Weights of a small transformer language model: tied embeddings, a variant of Adam for these matrices.
MLP neurons of a small language model. Each row is named by its layer, matrix (gate and up: input weights) and neuron, and shows model dimensions 64-159. Each number is 128 + 32 x the weight over its row's rms, rounded and kept within 0 to 255. A neuron's up and down rows have the sign that makes its largest values positive.
Before each neuron's rows, "fires in" lists the words (lower case) most often at its 100 highest values on Wikipedia text that the model never trained on.

fires in: "of", "and", "to", "l"
L3.gate868 [ 80 142  93 146 116 179 145 148 105 148 102 176 113 144 130 146 150  86 127 184 117  85 119 132 158 153 108 125 151 127 147  88 121 185 190 141 107 153 189  96 151 158 168 111 114 168 135 129 137 204 114 137 149 122 140 184 147 138 154 131 143 145  93 162 104 177 128 124 172 169 104 117  95  99 185 147 102  44 179 163 135 118 117 148  83 113 182 117 137 167 113 119 137  81  94 145]
L3.up868 [ 62 187 167 136 123 112 135 107  62 144 120 157 141 100 128 113  88  89 143 124 135  72 130  80 176 204 182 145 169 134  93 141 115 115 106 135  96  77 196 150 125 135 159 106 125 138 155 147 156 100 114 196  36 101  92 117  87 102  86 112 137 165 172 128 144 165 149 111 154 139  84 145 146  97 127 138  79 145 115 105 173 114  47 143 113 131 122 148 149 153 120 150 118  84 146  93]

fires in: "when", "if", "in", "after"
L9.gate907 [160 139 188 169 144 110 120 210 147 133 111  95 141 175  95 152 135  97  92  64 165  87 113 105 118 173 124 176 165 150 161 179 180 146 171  61 113  64 141 109 124 189  89 151 118  88 143 156 169 115 185 146 124 141 142 159 111 120 132 114 110  72 108  90  88  77  95 140 148  95 169 196  86 168  79 152  94 138 161 119 139 119  69 133 176 106 152  72 149 109  81 156 132 112 134 115]
L9.up907 [172  93 136 108 132 119 170 111 168 113  81 111 152 171  97 105 117 120 110  87 132 133 144 106 152 139 120  95 119 112 127  99 175  93 168 134 134 136 136 110 203 144  74  96 186 105 118 154  92  97 162 127 130 124 136 148 110 118 110 132  66 137 137 112 119 109 101  75 120 107 207 120 150 155 147 143 191 111 129 144 148 158 127  86  99 137 160  92 134 165 116 201 181 200 156 145]

fires in: "when", "while", "whilst", "if"
L5.gate302 [150 114 127 149 124  87 118 151 125 187 101 124 133 122 142 153  58 137 104 164 130  60 115 107 123  99 107 154 171  85 106 181 167  79 163 152  73  88  78 153 108 200 115 124 144 114  94 111 115 127 150 101 130 106  93 166 119  74 159  67  99 102 147 156  73 162  84 117 119  96 128 109 115 151 135 107 140  86 153 174 152 143  74 158 105 114 165  99 124 144  77 144 130 184 189 136]
L5.up302 [144 101 109 136 141 151 221 126 118  63  94  95  88 159 111 162 104 125 119 131  88 136 104 168  98 135  80 127 115 129  82  93 175 140  94 103 162 151 218 102 144 125 127 113 189 168  96  76 123 136 159  97 150 139 157 173 134 109 125 165 196 160 165 146 159 149 133 140 130 135  64 158 117 114 118 108 147 143 105 106 146 113 136 126  97 113 172 125 164 136 186 109  98 141 169  81]

fires in: "i", "have", "never", "to", "ll", "ve"
L9.gate75 [140 146 109  99 104  83 121 126 163 170 118  86 122 146 145  83 138 150 152 149 102 115 105 120 172 125 153 180 188 154 130  68  80 122 203 173 137 181 119  77 113 118 194 127 133 120 111 179 154 140 145  94 121 121 136 136 164 130 131  80 141 135  91 164  70 184  97 106 117 146  99 198  96 164 164 133  83 137  97  92 195 131 147 116 123  90 175 122 146 126 117 130  95 134 116 116]
L9.up75 [164 174  91 121 124  99 124 141 102 193 126  92 137 141  50 139 101 118 170 176 109 130 117  69  69 195 135 141 141 152 145 164 159 192 119 165 147 119 169 136 170 115 166  92  88 131  82  86 118 114 135  86 133  98 110 139 170 159 154 133 104 156 137 113 129 130 137  65 116 129  97 168 102 155 105  95  88 139 136 142 128 130 111 206  90 121 136  77 138 129 127 122 112  79 105  78]

fires in: "to", "for", "of", "on", "between"
L6.gate1018 [173 138 136  62 135 144 107 127 200 126 109 104 146  85 141  73  75 172  68 154  76 117 111 192  76 116 144 154  78 120 124 158 172  93 155 142 192 125 173 136 129 118 121  65 126  97 104  88  88 122 110 169 162 103 104  71 106 172 133  91 120 141  92 161 108  91  64 140  84  96 136 129 125 148 158  77 165 121 109 140 153 126 109 129 113  94 226  65 143  96 150 170 189 156 110 120]
L6.up1018 [116 124 145 146 147 117  88 148 156  80  95 146 135 151 153 114 175  87 140 145 133 126  94 103 178 106 183  96 153 105  85 145 125 191 155 146 104 164  99  91 117  89 100 153 167 118 119  97  82  86 162 117 162 161  87 110 122 117 136 123 122  83 115  72 127  78  71  63 143 144  93 128 156 137 121 134 125 135 149 142 139 110 117 150 188 115 117  84 111  82 128 133 152 182 157 154]

fires in: "of", "to", "where", "held", "for", "house"
L5.gate240 [136 179 136  99 152 160 120 148 151 150 166  98 134 167  68  81 118 140  76 129 106 136  98 164 130  97  89 189 150 209 142 100 144 155 135  91 108 179 153 128 184 117 151  74 162 138 108 117 118 145  93 105 187 106 112  97 133  98 101  80 128 146 127 173 107 190  75 115  89 119 164 123  84 129 150 122 193  72 179 125 138 158 151 120 164  49 119 117 148 153 145 134 108 157 158 157]
L5.up240 [127 139 108 141 115 126 119 147 177 150 110 130 138 113  22  89  82 153 117 144 107 151 105  88  92 172  98  64 124 169 165 127 113 171 145 161 113 122 143  68  93 112 132 172 159  85 117 142 111  75 122 114  74 160 157  56 140 121 110 136 165 134 137  84 140 165 134 129 118 121 144 101 203  78 161 135 176 105 141 135 134  75 170 126 191 124  73  98 162 147 102 136 181 108 155 112]

fires in: "25", "me", "to"
L5.gate670 [ 74 164 109  76 149 125 181 158 106  94  94 100 172 150 139  58  51 167 179 151 111 119  87  83 213 119 116 188 143 123 121 101 104 115 180 184 158 121 150  98 124 118 145  64 118 134 117 182 113 100 103 120 175 139 124  93 130 102 118 128 202  97 104 162 117 186 167 130 156 123 116  94 108 129 121 140 145 120 115 127 135  91 125 134 167  80  66  81 183 222  98  79 160 142  97 112]
L5.up670 [155 126 166 128 122  92 153 149  96 136 101 146 133 168 144  91  80 173 174 185 191 135  98  94 171 118 185 101 110 109 176  77 139 166 160 156 130 142 163 122 156 168 136 117 118  76  98 103 115 173 106 146 123 113 115  90 143 118 123 137 111 111 130 105 102 138 133 129 142  73 160 109 140 135 142 148 191 109 113 115 155 132  62 162 160 148 111 136 168 175  77 151 103 162  82  70]

fires in: "to", "in", "with", "by", "of", "letter"
L5.gate535 [ 73 152 157 160 159 132 108 161 105 148 149  98 133  94  80 123 111 131 165  83  94 111 117 129 198 140 126 184 149 138 143  63  88 142 132 124 123 115  92 112 129  82 146 131  72 125  86 109 137  48 141 107  72 187 143 158 100  66 169 117 113 152 141 183 117  92 109 140 193 167 115 163 159 140 127 138 157 108 133 140 132  81 232 121 106 125 153 157 126 144 137 138 123 106 142  95]
L5.up535 [112 128 194 163 114 110 124 147 134 109 159 127 150 109 147 133 139  65 131 105 113 141 122 134 172 134  94 152 153 126 175 183 169  57 112 129 132 152 134 155 103 111 174  88  92 128 138  76  63 166  82  89 110 163 143 190 178 154 142  83 150 145 146 134 141 126 155 111 121 174 138 130 125 143  89 154 146 149 102 166 147 112  89 124 114 132 156 117 113 162  51 149 147  84  89 143]

fires in: "van", "der", "fort", "en", "von", "mount"
L3.gate621 [137 173 141 171 120 146 124 121 163 130 177 152 144 123 112  84  61 117 126 148 129  91 181  63 156 151  90 176 186 184 133 121 154 176 105 123  76 178 141 138 136 234  92 102 127 131 185 114  82  69 202 123 109 172 175 150 106 135 132 102 140 116 118 104 110  79 116 114 174 157  61 138 154 108 104 125 131 125 153 135 109  47  80 125 149  71 162 132 131 119 140 128 102 150 144  94]
L3.up621 [114  79 153 183 131 104 181  82 121 193 172 130 155 158 114 108 128 122 148 104 109 184 134 102 115  68 128 127 103 173  71 202 187 170 153 104  97 153 162  98 156 125 150 130 150  75 137  54 163 102 194 167 154 133 112 112 117  77 163 125  94  82 109  96  86 109 125  63 119 170 145 101 127 106  92 121  87 125 132 179 121 136  57 143 137 154 113 151 112 125 140 111 108 123 156 146]

fires in: "of", "for", "to", "in", "and"
L3.gate859 [106 177 135  75 148 138 117 122 152 155  99  89 150 155  63 128 124 108 104 122 118 116 115 142 166 154 104 146  88 117 111 105 194 136 201 150  71  81 161  96 121  89 171 115 111 103 144 192  69 120 152 142 157  95 148 138 117 132 158  68 131 112  74 170 125 108 158 150  83 147 143 154 115 148 193 147 101 101  73 137 139 107 157 121 142 111 211  86 131 140  77  90 122 127 113 100]
L3.up859 [120 159 154 170 155 143 111 147  49 130 126 162 121 133  80  84 157  58  80 168 160 116 128 137 160 152 138 164 165 142 159 125 158 164 166 131  69 122 146  87 107  89  50 126 194 149  86 139 158 119  81 142  82  66 132 130 162 167 139 189 120 161 172 118 117 177 144 129 160 140 126 143 103 169 180  93 154 111 197 132 130 160 124 155 183 115 148 105 112 217 158 129 109 150 133 112]

fires in: "political", "social", "city", "economic", "environmental", "soccer"
L5.gate1175 [ 93 136 161 157 127 147 138 128 172 148 149  60 209 112 144 126 159  93 151 169 139  81 100 109  69 181  29 191 144 174 163 113  96  51 156 157 147  97 113  66 184 160 185 129 120 137 149  70 104 128 182  72  84 101 118 119 193 152 132  99 127 151 159 154 145 111 103 151 109 103 145 152  99 136 121  90 112  89 162 129 120 102 149 150 113 109  82  83  67 132 156 139 163 123 116 128]
L5.up1175 [152 150 157 174 124 142 156 100 156 140  54 137  68 125 121 154 142 100 142 132 149 103 100 174  68 157 146 113 129 124  79  96 143 163 163 127 138  90 170 124  79 162 168 125 137 134 165 101 150 121 141 119 166 150 126 107  91 119 128 158 103 197 162  72 133 136 118 168 122 159  86 115 132 148  97  99 109 100 182 151 110  68 118 134  77 104 140  84 115 139 113 131 169 151 156 124]

fires in: "his", "same", "time", "km", "fellow", "new"
L3.gate508 [171 104 127 196 161 172 127 149 131 120 108 135 110 169 134 125 116  99 140 146 128 148 120 179  94 188  93 131 165 174 192 138 112 150 124  91 121 108 154 122  95 106 134 165 121 132 148 115  95 107 164 106 169 102  69  77 101 128  82 129 122 135 142 130 173 120 144 167  88  51 122 148 106 136 100 121 127 188 117 105 134 147 135 138 115 116 148  59 127 131 107 167 144 114  96 172]
L3.up508 [110 144 142 123 138  92 175 126 114  75 111 169 119 118  83 197 168 151 152 122 143 155 153  92 156 138 140 137  59 136 121 127  94  90 135 107 125 114 152 137 127 133 136  92 129 140 113 166 138 183 126 136 112 121  37 142 166 116 157 102  93 142  88 175 145 163 118 108 165  71 110  71  92 150  99 100 176 113 104 168 138  60 105 163 152 115 130 143 165 124 110 129 173 119 137 156]

fires in: "architectural", "cultural", "economic", "political", "environmental", "academic"
L3.gate423 [ 94 119 108 188  97 138 127  60 166 127 165  80 153 100 138 143 110  97 158 191  96  71 188 120  87 125  54  99 121 156 132 151 136 118 111 107 130 102 140 128  75 178 108 135 156 121  84  61 146 118 103 142 115 143 158 158  93 174 132 152 169  91 113 112 118 181 133 112 109 111  63 148 135 104 156 157 109 126  95 170 111 119 129  69  98 167 148  76 140  56 126 104 172  97 160 139]
L3.up423 [116 138 128 164 105 155 144 109  96  93 157 117 191 135 129  63 123  53 113 171 169 110  87 158  78 162 117 104 166 111 141 144 109 138 115 134 152 121 125 136 154 166 166 188 123 122 165 142 214 102  93 121 167 168 121 130 103 104  85 177 129 116 176 125  86  76  63 162 175 108 117  99 144  49 133 112 118 142 156  94 125 139 156 164 104 117 129  93 104 132 145 136 144 162 136 122]

fires in: "on", "of", "about", "in"
L3.gate536 [116 148 166 169 154 108 104 166 131 145 128 104 154 108 175 111 109  66 173 154 108  99 136 135  97 142 119 180 124 139 100 100 114  98 189 145 120 101 130 131 135 114 152  98 129 141  85 134 171 101 112 136 132  99 120 143 125 136 148  58 138 105 118 167  63  55 135 153 103 129 155 174  71 196  93 121 154 164 193 127 155 122 148 180 117 146 205 157 123 143 104  98 103 140 143  88]
L3.up536 [120 145 181 181 137 111 112 118 150 167 108 142 120 183 119 127 136 115 121 165 110  87 148 171 125 157 119 133 146  80 117 125 158 169 181 155 147 166 130 120  81  93 120  84 135 137 172 119 119 205 103  94 117 101  80  93 150 141 199  56  99 150 124 107  98 110 116 149  45 149 136  92 102 185 138 159 140 127 142 182 137  97 123 160 115 152 204 135 122 187 131 117 157 135 136 137]

fires in: "de", "van", "der"
L5.gate740 [147 137  98 197 139 141  73 170 120 118 181 144 175 122 130 123  41  76  95 108 122 135 142  95 144  85 136 153 128 141 124  93 119 179 110 134 110 172 146 103 120 174 150  78 139  72 165 163 186 125 180 170 156 207 154 224 144 102 163 100 138 148 180 113  77  65 148 155 152 106 110 176 143 125  94 146  54 139 177 105 152  97  67 134 158  99 110 117 136 155 118 136  72 111  68 142]
L5.up740 [ 58  86 112 141 147 178 151 133 120 125 122 153  87 112 148 118  38 125 132  76  99 120 151  85 175 149 126 125  89 121 161 166 141 162 113 137 207 203 106 122 112 121 126 130  95 110 131 107 101 117 112 155 146 172 134 191 102 150 122 132 187  65 112  89  74 113 163  99 174 208  90 123 169 108 145 196 132 115 134 128 112 124 100 148 161 163 112 153 163 157 141 108  86  93 135 136]